Weights of a small transformer language model.
Architecture: RMSNorm before and after each block, rotary positions, no biases in attention or MLP, tied embeddings, capped logits.
MLP neurons of a small language model. Each row is named by its layer, matrix (gate and up: input weights) and neuron, and shows model dimensions 256-351. Each number is 500 + 50 x the weight over its row's rms, rounded and kept within 0 to 999. Numbers have three digits each. A neuron's up and down rows have the sign that makes its largest values positive.
After each neuron's rows, "fires in" lists the words (lower case) most often at its 100 highest values on Wikipedia text that the model never trained on. A number after a token or word is its count.

L5.gate2019:494530525475416573570474578469520491543505537525423500477565536500545557495453486436422468523498466549424463563478429525380535502518465508499494574471534431569433463472471420507453392554481419509492543502490555463563472522493596469521480551435474489503573560510502546501484339449495484517
L5.up2019:551480494450595501466450460483501457620501431514482562533547514445519453455520549554603491604556539481481500587454406537535508541563504439497463498455502482522457480497493463558483492432461427545491554478532537591503575485538501500540574518516502484478549517587512390545520518457382506456
fires in: "for" 25, "lab" 14, "with" 11, "fra" 8, "gbr" 6, "at" 6

L7.gate1793:521533438458395520450436516581507511555569433557462489516528449488460445420518557493653471528596356475497493539431584481560540489410580489513483522621465549537449468522507499525473504517482498355501481588535510521562512466502508483529517535445495554560485568493545452539521482445477467620
L7.up1793:519461436439490447462533490538497589504546524609499532462490438485507477515485453443505457533373525533488517476330605457553565491471446599505504520512417425585502481496512500348509402384582551466573469457554448524478519457524457463574423502539394427585500495498528435489506513544387568483
fires in: "and" 19, "he" 11, "was" 10, "as" 9, "short" 5, "barrett" 4

L5.gate2027:456424400498635552493444534553524482462417483565461527439444560490442552414435490550395402514479426491483504479448565431542449478446451444440506548524498575530574626468515519508453498623458416564469520551508491541489484625511536527560552545440446392423523496435479519524480546424454448551
L5.up2027:449500464631499480541485574466461483564453484566480509518497512522540508397521528414566494601567505484463593463550524527491523424448521536443586534509567449487433494407524522540468420520516485561515567508567455555500501431468525544474487492480486548533473595463463520513326386563446492480
fires in: "in" 50, "the" 24, "at" 4

L5.gate1143:530486458440536493496543507373466543537539480445599528466520490473559520454504497544521481527514390475586528454552471423436476480535520450524404559495465470379458441465472508478455553481434445501452517490519471586536519443569571542588474491522461396465543475490481425492526480534506599499
L5.up1143:515465467497526496550528499597424489422556481502382486626516570484571412469460481491410499517433545398413538450487612550574581324417563431454500618555561547510511560533429446529580577448431499509481428455494458433572472509385570543484508571457495526481551559521403535491532505510500495464
fires in: "two" 25, "one" 15, "three" 12, "3" 10, "five" 5, "six" 5

L7.gate1598:519569456460490509460517576495510537524448493573495515495480514466411507545591531425464550537416442442458384519429496457519574524530546515458527505514434388535490573452411499532463507491573516464551558586471444516493514447442491448502485519537595557551509527490551477551423429493464492505
L7.up1598:541589482498484531475491533410465369493444572597537542417462500439567524446530560506563476476437495444489560483569473587513506554563497569511440604390499461523438425475546518544517420515508545507440476487567476458523487464578554439551467560423496505476511477542536617503494419517484436376
fires in: "as" 59, "called" 4

L5.gate919:468450463453388461504478505565393464456476501500562546501568507511491521556512419481439455560531536548504509415512515516469547540477481480466464629558580509405369397608545543509499520449531570561537467504561502519546431498545451444506434572584546591520497487408484482518620513405506435401
L5.up919:500378430649491562415371559548441587565470528468500564490446596591567448487422496519414508534523508443563533471455506376568459475545540424466494527459556524493468534454408515487543551583539441446461529438505492505528444489565535541558515576520444502433461521563459523510441534406544596504
fires in: "four" 12, "two" 12, "three" 12, "second" 10, "six" 8

L5.gate522:594475524466462480578526584474533534508528385521447466498529423470554610404500421530380566500475461436441575512513527418575433524442504483489522405553479557493428515584449526533515542521535440616588525412510485576553452576404543447595503456410536534488490458410504445473537545451485459468
L5.up522:458433466481530622540497479519504515480470405548423563523583490477452490418627500415435502536533409550469408488481493428515536545444553506437532488438461504448468454516526466509454522532457473498479508518444444604558552524521402475552408504395531585514452437496450553446563568475516585582
fires in: "a" 82, "airdrieonians" 4

L7.gate737:479438436498535580448628495495446548509475450451574541511554380461503605483493510544506528462466482548446490516495562446520539499506566482529541558531527445505451522506504540432473516466512481557552493490475466404484476417468511438552438480532386578546474504529506495546600573446505451407
L7.up737:456449461537552491415374467550482502596557498550523525586472545346558466509464485551579521533536538480474523552490458429528483451527523416503463477453624553505560559491491579533477487475522481543486497469559431486479498574391468583511427552577525491501513453546519452508436450499501459573
fires in: "january" 21, "20" 14, "0" 8, "21" 5, "august" 5

L7.gate1269:602571405365522405535491550523573455460514553492539540469496441496493502477539491624536490400489444461514482560441590404502493486539479584588508569534522559529559558525603457452509431403555417406457450474553530526457528516489448506522568481519513475538411500555490508522410513402529601594
L7.up1269:514439517523506444548439509497465499425442533441508481421546516610523577513509501395551540492502374569502413425419551503399467511555553403485558420537558521547489536575507452491457488527502510546423539420472516512428450558424497477508506445535545466489542479473560523449505588507573463514
fires in: "as" 68, "8" 6, "at" 5

L7.gate1841:469519510442513492435558516565430576400567481507537541485513388389450531468493404557539405464393574503423523503608516526425463462473541460517452446560432503477492615530567486391529486475474543473579509410531445495551556481593467529513435497485432516511461508526496410489516463527457559549
L7.up1841:559513523486591540524450485481460543518554517502466492555509471502469538534548516510499471498512533531524539508479486392478534499526490473464466537514425466502480551473532551465464433476485460445569530572555548449500529517423470589494502509454538546573480510556551485519490526527435497575
fires in: "than" 18, "to" 16, "as" 10, "the" 8, "while" 7

L5.gate1178:508503404454371539556583569539573501371490496485448570443511479407495461489518454506511462531572444494424479545455554537431395455523541518541463508436409488512395524468450500482471454340460532450528521479529510473528466504591422472640510497463539595466511501578511581573460461547502453487
L5.up1178:487464579396427504490533493503534456500579425465539447453536484459534405499562519552469481494522452611544479523456565595445491484442472547511520498584499484456491444443473524501518475457484525463483503573465458495470524442572501541524466427463460453503527417526502527459475435497485437504
fires in: "would" 32, "to" 12, "not" 11, "also" 9, "may" 8, "can" 5

L5.gate1801:584526498540497483569534591490553437488374545474486529484567365548494452501466482459570575608548456525436640554427436493492502441461491442479493518464628444493455519439550508580562463522495479586535553481412550533487575503496534495542486482503467525550448567499535510523535501499496555463
L5.up1801:587501529412619478488491521502598529546521536422427493500615539460499485434545520475528565508542532470493538517487522520456456512457521538405510508382503542537460499531548486399526550552515429505465487491572537580527503477541424560470540512381457488465403438493505483569435420441440495462
fires in: "s" 60, "lab" 18, "lacour" 4

L5.gate1019:530511346521581525514590586439521506472487544504451538456503489472415530493494545473440489529376414508491613489529585522559539458412529489416506547496474505517483504517538396486497505451475532499410543531512602535604462421488502435461529566544526458463526539405458464491545475556583468489
L5.up1019:521408530513527398449608543498534620418452448501514464466520434561473529431582475467489508485560526539542532490447532540487512468501496480450573530467456522482496441563543445524451409453506527525475434509452532524508529488441535540508503550525553526548545496435528475485548482458525383437
fires in: "during" 20, "when" 14, "in" 13, "at" 10, "on" 7, "following" 6

L7.gate1138:502565510362481551522482520502483526510437451545543506526587560524475573577633544539575485476487479477500479515483590414443432483523553490593533501601535463455457451635521470512495513450503458506518517463530372511457510480533448457602491546480523557453423541522544505420521544533503483473
L7.up1138:480508541581524432454513538589448616475536528498430549388396569583432472487566469549463455523526531463579510433561547413449604487472549493529504400462456392437523577516502463524463570523434511445425473409507626492568563622519502524591392439536491554554463422387527546525471479514490534500
fires in: "is" 23, "was" 22, "been" 8, "station" 6, "also" 5, "as" 5

L7.gate1118:519499496499522572505524568503568574527526444579468553554518444505495585500548444544445544540518473534505437575459545515476427574512473455392506504464471542561438486599587533601451553525465511455533508517542509548611432433507473409540476394539562540447481513520426453471594514468418504476
L7.up1118:508426444527487530474489523462529446514515492483557467575505548525531401523485493497534434526405409475479476534536538545449474470471504446494477567507602530456421558520490493532526504392515450447418510528539445533523476480564460467562443549466545483492505509474507480475495476519408528404
fires in: "a" 55, "aon" 6, "aops" 5

L5.gate324:450486471463450493482435390518410440486515514459518551477621504426614539523483482539489546526476557603476512437530512548545465526438505613448499597528564494531452530510445494492399402488475493441536531488512479478587479460517454496477505469483503532532511453542493505553566531525480344529
L5.up324:549546472475467490546481484551517455497553412489486503477502566419547475531441504415422462501463564524494515455490560543535587441434589519522554499450466447471506460460490488522407540471430487411665511503538415484505493595523480496621480575505361534551466500531503422571565495411487530637
fires in: "bronze" 23, "one" 11, "gold" 8, "silver" 8, "white" 5, "ground" 4

L7.gate1124:448583503413468510516525543544466541379497488506528498464498487480569528568480447497452550482531441428499500549487502440431444547449430500436489442433483482551570526446513405529473468451478512461522422554557466499452450503490545434538431587591436440460567477483480576468565565486495526521
L7.up1124:396520470496540523548548538570412534470491421440538535456525560543591529435523480441573513490459471485540563516449427425453441458444506490504482491353477424540590465588461486457525508556579524473522495516611414532538469527525500589591600587509503432469503453553570474541460404509496472526
fires in: "to" 76, "helped" 6, "in" 6, "help" 4

L7.gate856:485470536419514489483416609587427431423534439510390519507563451613443551507595437574468407474458479484487445542524458439464457507418490534521389484590616517444423636566469512532514574506451530513456402503570540506576479481533479505575485497511527506404464464477465542498539523529495494553
L7.up856:498540502460492377465458533527517476403485492499504464441570548467445431578534491502491447438474581433507440506471438563506453429520531423417478533444473523450579580515492544541520490536470542455528449550470452486471537467460524523461465497513521571525515510507510475519412431527391418553
fires in: "to" 65, "from" 13, "into" 5, "at" 5, "toward" 4

L5.gate787:515499512500524491503592521445477503521477450597508589525497535523552534490540480526469499491477449484493615425592505470499470476400451509468510481548504439513447405555419506419524470422549529512566516504499492501482473534489519540430452470479483524433466615441556541437548466497489447575
L5.up787:438402533571545519528453518365608445538508535432516490399495457405441472515509533399554448499500476549503457568513508479386447471509429447543506460554582462519519569448449432540432504369549476399472478476489536461480501456569544463538543444634464516516517509471420490529474477500427609499
fires in: "s" 67, "its" 25

L7.gate774:521437537603478503447528472474449586501485497531635529512560532557461560593583529512457426538516441457465492507506485524407463454514523543520420611476510438509481488551513479537465458525549504425417383470540569496495435497578566516497452523499485576523469422649513544398534526566493581480
L7.up774:489458469457452551483542482575503507523615496405403494385467393469553555607459469445450459519483530482533485506396558572582505552578479513578518502593504564482492476589475465492550496484492553519478556532625468509421562505599531578499596452507431488518576500462582375510489505457439505493
fires in: "along" 29, "on" 20, "partnership" 5

L7.gate1227:568518623444512434515579441450505478541574508525468509458562514576442504516439583571475462478543445472509501451603416472522386438532539533519483515502437512550487481491524606551466595504423459451535557499615484502572522481509439548413482446462484494465472402549468464499496420573395555563
L7.up1227:501512455621434458506561486431487427446524490468504521508548412503571458490555346485548597451512530564487582432515465501583547480501520496570507513490505539561414449450580580605525530403471497591483623436455495493484520482516512554471529440466472494493504541430513463478503430492552524487
fires in: "not" 22, "your" 8, "private" 7, "returned" 6, "their" 6, "you" 5

L7.gate492:511512482549443504561581583518442509480467542583484587460503546516474625577587460502470492506506565487454469582552582488447470458538492506525411556480515438530495511542503509468409498577492557407478486419540554438535494503492561456502437548519499514403467353436487597525538501608446462477
L7.up492:624615545604475416418583460444474439471533534508463498504526447425533474506527474498442503415619503503511498522451467489522485505483475434486443453530457598531562474511589505543467495562498444506517416578515447583472525549447505501452550539434484565512451413555505508493475479479573556538
fires in: "of" 24, "at" 17, "de" 12, "election" 6, "towards" 5, "from" 4

L7.gate1010:450489512451462493569540473484568566492498481476495554535533454512562552519506551589454456527503478419461557492483502576508485547512488582446382507545538521587530470503540485557456523462368433465522540527458523494487523396526522463415411445511467425601445423506479485472533502488512530503
L7.up1010:473491548491449557473520489538466560470475443457532488493455495582505514573457523435459470537502432525494543476460502425438454463567508530456523558536567491534452452538484465513517575523558486496476585484557452477534530438543491566439506476541423451530536547537638434477485519480507519470
fires in: "on" 36, "about" 10, "got" 9, "over" 4, "out" 4

L5.gate1285:510526550528468590518462566464503407498556546558479531471563489470490379559455500527528459532573598455508518555514510529413475504519561503545418554515562491486524502483410573558526502483521573455494612480471475463429494542564428475548566501466487541502476502579567472441546468438388552500
L5.up1285:488458574564508538520506514465564581511479528529561534504500494550479487578463492463508407458492556545438448553555603529537511558434496552551505518520527471559397438489598523529510467450449499437539509518405622523469584518443439537526498438542450456554471602556572540440559544488430453461
fires in: "did" 21, "does" 15, "do" 9, "emery" 7, "done" 6

L5.gate198:476481427500535504493532439470440532517489595513512513560570411588552566601515557539572505511466466444428465500617516495589435481510449485538579424501574426573508527453483463571572474543474578520565496510473525529509504426521459402516394520488435509547519426478496494566549482544577598471
L5.up198:398440483532523517491537497448452480467508507515540413506560504453493554496430440469521578510549547548557556576579447526477502499539496471519531552506549407558512443549585442473439415483543442499504515584474540574612536497482469538485520511481500494575490475501437513403553576485487561588
fires in: "2" 12, "9" 9, "4" 9, "6" 8, "1" 6, "5" 6

L5.gate97:462450377514610419543567547473434583521479457577460511502566514474554484465480420470451474548435491579462494536492544360468478472498524450398525544523483406511476477430500489538519417542487540507480541463474448518559473524503410502509551496561496505577458462486514473441559531558548500514
L5.up97:499556486332570539470449540642513529564408620615406474517552459495455482518476584460487510510529557516495497483529582527460550549580412537411479552531421517545477471432552506539455460525509449514483546567531471510538430484468440387430478511392533458511507538462508522464509436425558543368
fires in: "in" 92, "ink" 5

L5.gate310:438498527488450514529544492454385499604580494564527529437515474528505498542542482473398462520494527546425524547459535454430497522429500530539420482531484486482387547525544505562453528500496558384474553428485517577496452554532536585468467463511443465565446566551523461447507461428496503480
L5.up310:472506526555576471509488569479501499503380527451584492489612397498498458481518461495435528508499448374381575540432552503496543500416490431491519526561499543542539459486558550486488463497498430569452614524515595553473443498511461503463514524452521539551506471569427512527535613426507475494
fires in: "and" 53, "who" 24, "graphic" 4

L5.gate122:558472500519605478523504447529526475501454530422551544563466510469526522554487393524507565472535570554466456473455467455611561505600519443470525422544563550540479596549595515519557538503527489463565468477485494492593472501580576518493543483561560540494498354566564469456604433566486471478
L5.up122:499553476485544566530408564440521488451408477536502455499519413447494530493489556491428506558428535423536522548515508551512502478557507434373491529525537517482413516483508545424466425494552497516461529607504524539492529443470509503432466462484515505557554524537568493370532495456513509467
fires in: "the" 44, "its" 17, "affinity" 4, "raw" 4

L5.gate1791:546569489554485451523527589489596488493549509472442546435494475570517494548528536576445511548418480528395548524466540497384453497516571503464411544485504455539388499443476467459507497436468487467483605534590494465503506460538444508576477456485498517450527462566582498547519518497461496511
L5.up1791:523426602565458419491469512507494495536596520399415441421538495480535488476565330499475513466522547611497470477492579543517532482498484469457517446570505486481504500444473568500521488565453456573491498492437509467520493355567501476478453488540536457544512471494516478548476475379379488530
fires in: "to" 27, "can" 26, "would" 19, "could" 12, "must" 7

L5.gate1538:452425500488500425503476559478521494458565434552384482426567474544497415531491581494406455533514510527526519572415503490484461518523577545375406543519594489539510628452511507470504548507532535415537456433495480531479447621531408485567439476490445587483437380573539565494481518508392456504
L5.up1538:540496458397450442559391593495554518541503498466525529476482565478510515469533515506451444545570479514510509490440545539443589460582537512432495442547404474444416547585372533507541505444450485547501560493567479414472451515595505533437515565495460501426464462556530433434501465493410391570
fires in: "to" 95

L7.gate1264:514484534466466522555508500488549529491463476485497554487565547548578508489497436547490525485480511506464433547528440510412390555539502598452402471523488446525556394488537497484604542466392564525574579375529474551509428556561442439449461479545527552464421410475359517516650370534442530547
L7.up1264:481495452533504434445661498477494540573479465465498458471409412539475540497476457533427483519503428457508536464516602479517463506482526493488498467404419489489495417565541433526538416558559461521531456488503558453489486510445576560493501537509570454519484497513529439500404506554547566466
fires in: "from" 22, "and" 16, "to" 15, "in" 6, "of" 5

L5.gate825:556528492436499503503615496602484554473478493451512506509465512480453431517538580572528405479488443505464483549522532463509475431464535427476404420508564424472504603486466534518439513458483611451542534481419486474555460446595434453471422487417423520466543471480505451552483463582415528575
L5.up825:560521505459483461477549502423513599628523455450448481545447525534505454623508577497488505438594531450492425509490471579497517521420439391537581446463593460526478507487558539491581438540505468419530621526442560513563555503532551494460421450531496497479507488493436515489463486509522503511
fires in: "that" 20, "about" 15, "to" 15, "of" 10, "described" 6, "for" 5

L5.gate950:549573497472467489425510546487505457428494488591500527480465384470415586503548485406457513480560505569553620537502538471455421457483479535397507565527489483581446560500519558469465452510470441549502387530545526492534519494510413482471521487467494542455448438483578523477420433458502505579
L5.up950:527450532510505485521600440366439497418438520447547512510426476538634487478572451439591535503502533502489571542521475416511568441565498500491569485559418566477566606516492449555444444477507469576486433544517572498517511518545495474499517464432433534514450580425454484449525503536406584500
fires in: "its" 46, "s" 19, "their" 15

L5.gate1876:536553488446502463419521527383486470496540556486465545517506537428464483456507504503469439578531449551480472514483428575551548568536525486454468480592589506597470503566481445510470513497446455445548465481504533456498614490541551486461418363476394470550541558502492472483564430582510538543
L5.up1876:479509543524439411479470597488444464508588526484409455504517521506445472423464468458536421633492506464409481504540452522410561505563538535598421536521547533470456547563606565427473424600495447510398512505421484521480521525423525559526558508396507462451491496502559453512551459453493386512
fires in: "at" 58, "between" 10, "spent" 4, "for" 4

L7.gate1305:507410519604527547519492498559542597508508522510547472576520550461513643505521539569479548385496509527409517472580538481437539501387604473562454554550539389542473518548512604516488474466588512540509460526502462537473451564498494439479471436444539520459450489497442645515514517526480510580
L7.up1305:481518514469540532464589575515436542440484522514515523502449509467492479569557485454488454432398490471497523522536479418513449444451562507459476519432432450437492543572498518388488541552452538440516450514515373418505461573453460480521460482537460545516485461520470535378518580489464499515
fires in: "the" 53, "a" 10, "of" 4

L5.gate1201:466491513511456553528564544459549512479570451505429564554569462532539451499491483523433517520575519468367568423474458531497403420567574418423489532507557502644439621591488509456473534543473444464545520466473530440485495446491587482494450481440512441545545462367509440484435482523523541410
L5.up1201:484475528473533456511463517523587518434480569544445457441480449591384516573592425566420529567500495505478443483426445475523540497573414473459464527446536469483470492488506472430492524497592508543461497556600488465495436535539464456510513557530509520530531426498569537457513547417511530596
fires in: "on" 86, "onfray" 4

L5.gate115:551479549410559503490544501485524425445447582473479541533571521474512540437498495506485410565605473493504508430389609463502467407581437506592514495587481499555475471504579457464534437479510510495502559436463524473479518415457500468476584514522504515544543569527504442565505397523514495469
L5.up115:525511463592521481522424545526589403568448455479555511418477479597452451563487523473552591447370428489588473567388407588551471563466544594533488490429509463439445470516467493457559558524499481611553548488579573439523570523495529478549476475500617591391538437473510550437540578523499487499
fires in: "as" 70, "himself" 5, "a" 4, "him" 4

L7.gate533:436525505487521507529515536543422550491471460543505522432546538496501541525512517572559486484534462548487432536488482498446460527406471524572362565475479476455524541526511533563529503516460455510516622588428524514535402442512441465429444488455491565423482509555433541456479478527441539492
L7.up533:582538536496451487544486663517502482550472473544503525477478370557513488541535439502569500462624482472459559492453487481603553446531542528451440392485441489547493571495556579528504512506502525531549542526491446463433540586400460551500451477416564514605443445464406443577449478502578527468
fires in: "to" 22, "from" 11, "worked" 9, "work" 4, "career" 4

L7.gate1386:425525485561434563569571519512486580532454568482542565546523497512424502494496531495521428523517430485428519537475535493455472551546595490518474439615485478519484584509436437496480403491558445467535553470381506613490468519560602450509417475606489571473442480442519566387519477506484471557
L7.up1386:532649515426503587517463463496520460494473534527473486488469500512436481482536519485520508539402500488380512590462539561430392392524497436504446507539497478479521538448409514443491494497568500537521546533472464565559517394615499428534491522478467585392578526498495439539530477382446529489
fires in: "s" 34, "its" 28, "the" 8, "current" 6, "new" 5, "original" 4

L5.gate1027:462477429488483538529555540546590444515488468573542577594536480519441496388559518448437382691528537498518487543488483468391544531511437507496551426481472557550419568516503541533406424492411422493460514515463493503485461566469475344548443537522551580605595531454473543629452445506581475477
L5.up1027:455425479497423414517528503444510489556599605561458516559502576574547564495427416488472530562519567471549490588480475564538513464573472393492615483491493500558438429491469507446537460581577550479531538468538432527512561471408506490579529480509427474507536474416517493574463513479510470422
fires in: "two" 24, "three" 10, "12" 10, "four" 8, "ten" 5

L7.gate1107:537521458482486408523635580502482595462537455547536548373497498526526495507548461474449475498567566496525614498490548563550415534453449528573409564572445490545492450465495556521490402512479475468517496452480529525496547499499580512371441513556474562524501492424404490519473587498545429481
L7.up1107:566535538502501490473555464481559508465508482565459491458510530483529465449518461490433595470523454461436452638513414458493562546538471490477470506519507444464510606522495509521433593527642503465489478485392523433493510478454494553588512543472514491528463529491452471398411484473475419525
fires in: "which" 43, "who" 28, "that" 10, "they" 6

L5.gate1939:477504458540537517525485547513426482532524511495575552537582533522474568514573468424477534596495496476497451512464463534451509530480536530424430495524473421543512472530502525447465493595492358475537501568502412504488412494549470486480369468520546548446475499496515541449584497537442490474
L5.up1939:570521619573511478445521545488447486536497589494561492544577520450506461552439524468417397466517461530474375496478463521513479445518513561493386583538443556547511587526540443571477508431540536453445470471439462500495490490432544495529384492530542470507458439424530543489505404494454589524
fires in: "as" 62, "and" 21

L5.gate1619:548381522501561534545486555498575477493477486529490496478531510507481571591627568561547514573490422466418519488392526496466516529516593474487436467477603448530500463540467470548440605480539573410459503498524391506507553599536539516501433503429489504410536513423588497562571490487456486499
L5.up1619:511551476516443518418589473505497530511525449396449475455441493489477489576575520472541537485377461508506443514437523461544541570540481417513478580514470421460571563467480474559460455524507550550636582363472583479469543545478521385580387522503495546489501499411580508474502556517438461373
fires in: "at" 98

L7.gate647:556487515558531479510594508422493512382513531454498524526568488475558572513487519454529511497511372514479512490463485490537466537474527529452378457541587365466463471523427419454482493391476446497538509432527523456479481581563474549458478552546489553538511421489478473501489516512515491500
L7.up647:539512514535462441412591378536521507507459500390457526624562436562517484551505555533479488517491451605531399552430459518421510566469448411435458536526551565545449483467592424497459463430480463566522574507531524561426556516569580600416547418523549491473549403491546386465539539544576436541
fires in: "did" 16, "of" 16, "does" 8, "to" 7, "do" 6

L5.gate1464:485573488496453541514464633534545375519449547441500503600476536496433444386506487408521459422576418539574567514460523514457493509512437451484471552449510481543455419413479480470424511443475505502419572580569441448490586495502409493510548483529495491418520536500534473509464500450443514572
L5.up1464:498431568404464493492494472445440492479439590481524474542547427433547451491574445491548486493533521484434511431539517490512546481510504440553507491478451445473564518525488543419484483492465524505418409503508520612412507578492492500550505536417502511559518421465472470506449477543490567553
fires in: "its" 43, "s" 26, "his" 12

L5.gate385:498497593516507482443435545510525443423508518468418500564588472511391545467555558558508531531509534522464530474547495554464527623547534525519451499473516490520401546492452557511544506529448577465462517514530564518422559499433467526465596628581510589513468508492544522510517482494469515575
L5.up385:499514578489380439481525508481518545489524540560578479482520483446453518528499436527492452539549466399471570525510534568407434514477469517449522477505513465506441604472517576462504460513540570514477504459546563480491537444601540514496452553508478502535503442472537506460495438545468527494
fires in: "as" 29, "including" 22, "to" 11, "like" 8, "with" 5, "called" 4

L5.gate847:501478548552507505563555551557521533454501454426517504597514445517599559601426461530527536420508518526561471598485538455473474483434479477420447501425467499497540472520485451539487584407499588460460541630592527463510484496504437460420470583532568482450500479494462458514538554506471608505
L5.up847:460454512517510509563519536450519493467466525480541550508444578514540480534601537480556506455521522540483615456486571509495452538456454583523507549495546395492438525553509592460559463491391506549432448522650466487373496475509416499542450544549465487535509502526539508461535532498560569555
fires in: "to" 18, "of" 14, "following" 12, "despite" 11, "from" 8, "for" 7

L7.gate511:492442454525558561498507539451528491421514467545518493556509514537417496532551521558524565561487505541480576567558481535432396591524570563453548507455467514511470556400511548429476438455463500560488508539492506467540510549472548412586516462494471483578486446468540498591513438544490503446
L7.up511:518516445545482466453587495497435569647515492469451474401388607493600516522569619453481411440532378541501481523464500467482561512507525419531576468522536485472519503499493448509520545564523584560408556469493505552432531466547511496606521571487435493475586516464526556433464471497541499501
fires in: "at" 90, "atom" 4

L7.gate776:555476513523494524538461602533516480516559516474453540546513514562479465564502462491470457468476496566517486568495509561490476442499506583591474471541516489463490540547520508467486590411451496479443447389531496468488464638515455531503448469485546614465592511475528589482516524472524424457
L7.up776:524541451554424509511500572526440484499465477501652477458486464473539439509558507375551490534503485565424520537476547477484553515502528508568561504402467509436484533454585529531495485452492494467455529454537488544477575561507453550449581527438478507552542448564552524518398472455443469377
fires in: "that" 32, "where" 24, "which" 21, "who" 8, "what" 4

L5.gate1227:538512523475477521507485436451439520479495557470532538524553467400498461544588502560537473454486552485561444493464517596594431520450452525536465475503467486458470460408496430524439402566497460492491428434517423451483498476540501420515451397489540517471601565540520453554429402433449439555
L5.up1227:476498528446540429582461532541596574452440533514532542434409582394474603557494559559487546492541455473543495531460512426501441569466518501449500525478531510493548442490598584517504613466504533445460457512492513501504534524427504554510509458526405615513467439572486502569571532497476570563
fires in: "m" 23, "bronze" 20, "high" 12, "silver" 5, "long" 4, "much" 4

L7.gate1613:473520470439515483576581538427433448470548497463614556541527563494445434532424430498533513510477516372472449580530498509518449541445517554530503559529488492535482490507533509491461471476530562438466493453481452483527423457442539542423479422444475359514456450527400445489460433498482497425
L7.up1613:518482504401495549441383474531489451522536399569528488606498507538454526512450451479566552561512509545596568439445548527458487396490509485556572516583467457458563496501456589509492517547483416505586506594524466546488483507583503461516479465445617557483428513550545574380576551566499357537
fires in: "the" 43, "s" 7, "as" 5, "main" 4

L5.gate1034:477597441480449521485501593536506537553410458494496508554530543551568522442472504520506525512586436483518595492542563502480519413437501479496536522494525466501478486528515460620514497465571555416500572521537535513514473488536480497479495479486570528522446494556497554468422417521489504581
L5.up1034:493430491495512550530536536438468463433514556461543448576541536452448425554490525517481506432543443569540595581541564506488527393491514526508477469525571489498529480482496610445451491442562453540518584482463532563486490586493477623423547484489538378518510439527561486457481553474458515456
fires in: "s" 96

L7.gate829:451553423520490443424491502536458507520571568481525553489507465557443472439449592536482540523442530575541478474574586434625504472590551573424497503555440540496520607563508500446456559550501516550452468449479490452523549542593594498496450493480492469625408487557415489503571489378458516437
L7.up829:376480445523458456551627551416432408467540485509524489469495479452452430491470431464419438451518518441504527412541430554530517490442497573598552463472500531579496463459458568639553490458505459529458472500543568450527523550302503450425425408514571515523539442470466542537469489497531517460
fires in: "two" 50, "three" 15, "four" 7, "five" 6, "six" 4

L5.gate262:457492461364533504529538467636447472493559515457442505509502527491489465435517570493539450509479553592485523430570550540365488493496517499426488436533491376422534555500483478461562463472518508485541536513570442553439505539567495501437516460497506507535470531557523628489500501519485529591
L5.up262:518571595500490453450452424505487574443477535396577506442543490400488466534454462488519540569395452573447474473545557475478503482428451466406513460484590473465629508579533571445441485598597561479524486472564480509538491391522514473464557504478443504490570433614470442485561517540458465557
fires in: "to" 51, "and" 6, "than" 6, "of" 4

L5.gate1342:518461451575492409423448571578447514495497484558490487501559519549547461560424468434498500550564532469641474515461522445468548459505576483520422461486483516462493533465486535526540552506525520470550530464443539543499473465495514473437466557460497503523497503512483475507486393533524518511
L5.up1342:515557442411514487442473455585425478446507416537531499450511442480520516448502504462505450533468451472491427449421467494466464555501536542503483488502528470449496444539493473455465473548512626495456479421513521408585526435433467501524464454405571516526532533519433536457462412512515551484
fires in: "as" 62, "was" 25, "is" 6, "been" 5

L5.gate571:507543563554586501389472544491656592548569500495550569493501455481519548514425441586487447471565493438613489561481523532577467384445519462499546434537526497554482500449532544517476594511511483501571587547495442487484587524494535418477550563455480545455432528499494447540483485513578468437
L5.up571:473511518473447480569436388535521435426463523457555556541589544468468512531482512387433502543446514428490568377488406537579488464535567460501511582571499470513449462531531511621555536488470503428481563522468562562546531467515537432398496526473548503502516586499505537428527492454461485461
fires in: "her" 65, "their" 13, "my" 6, "s" 6

L7.gate1616:521537457538527449466523485474527611461521543451514589527463510438486497580557504446480509500520536488469527470426514497417542404511522491559495529538522491474464516449575528383473472468457502498500523422455465526505444503553479542502403448481456589436505557567495559434501446513605486494
L7.up1616:563488471380489493467511564498585520425469526549533493503458475401530346483463496483585478565493508518523568472501594527524515427517534479401533477546492482557572536565446442441428541568410568488510497543551441570488594511480515466424517479402483532487498536577433489535522512494523487559
fires in: "the" 28, "each" 10, "upper" 7, "lower" 6, "second" 6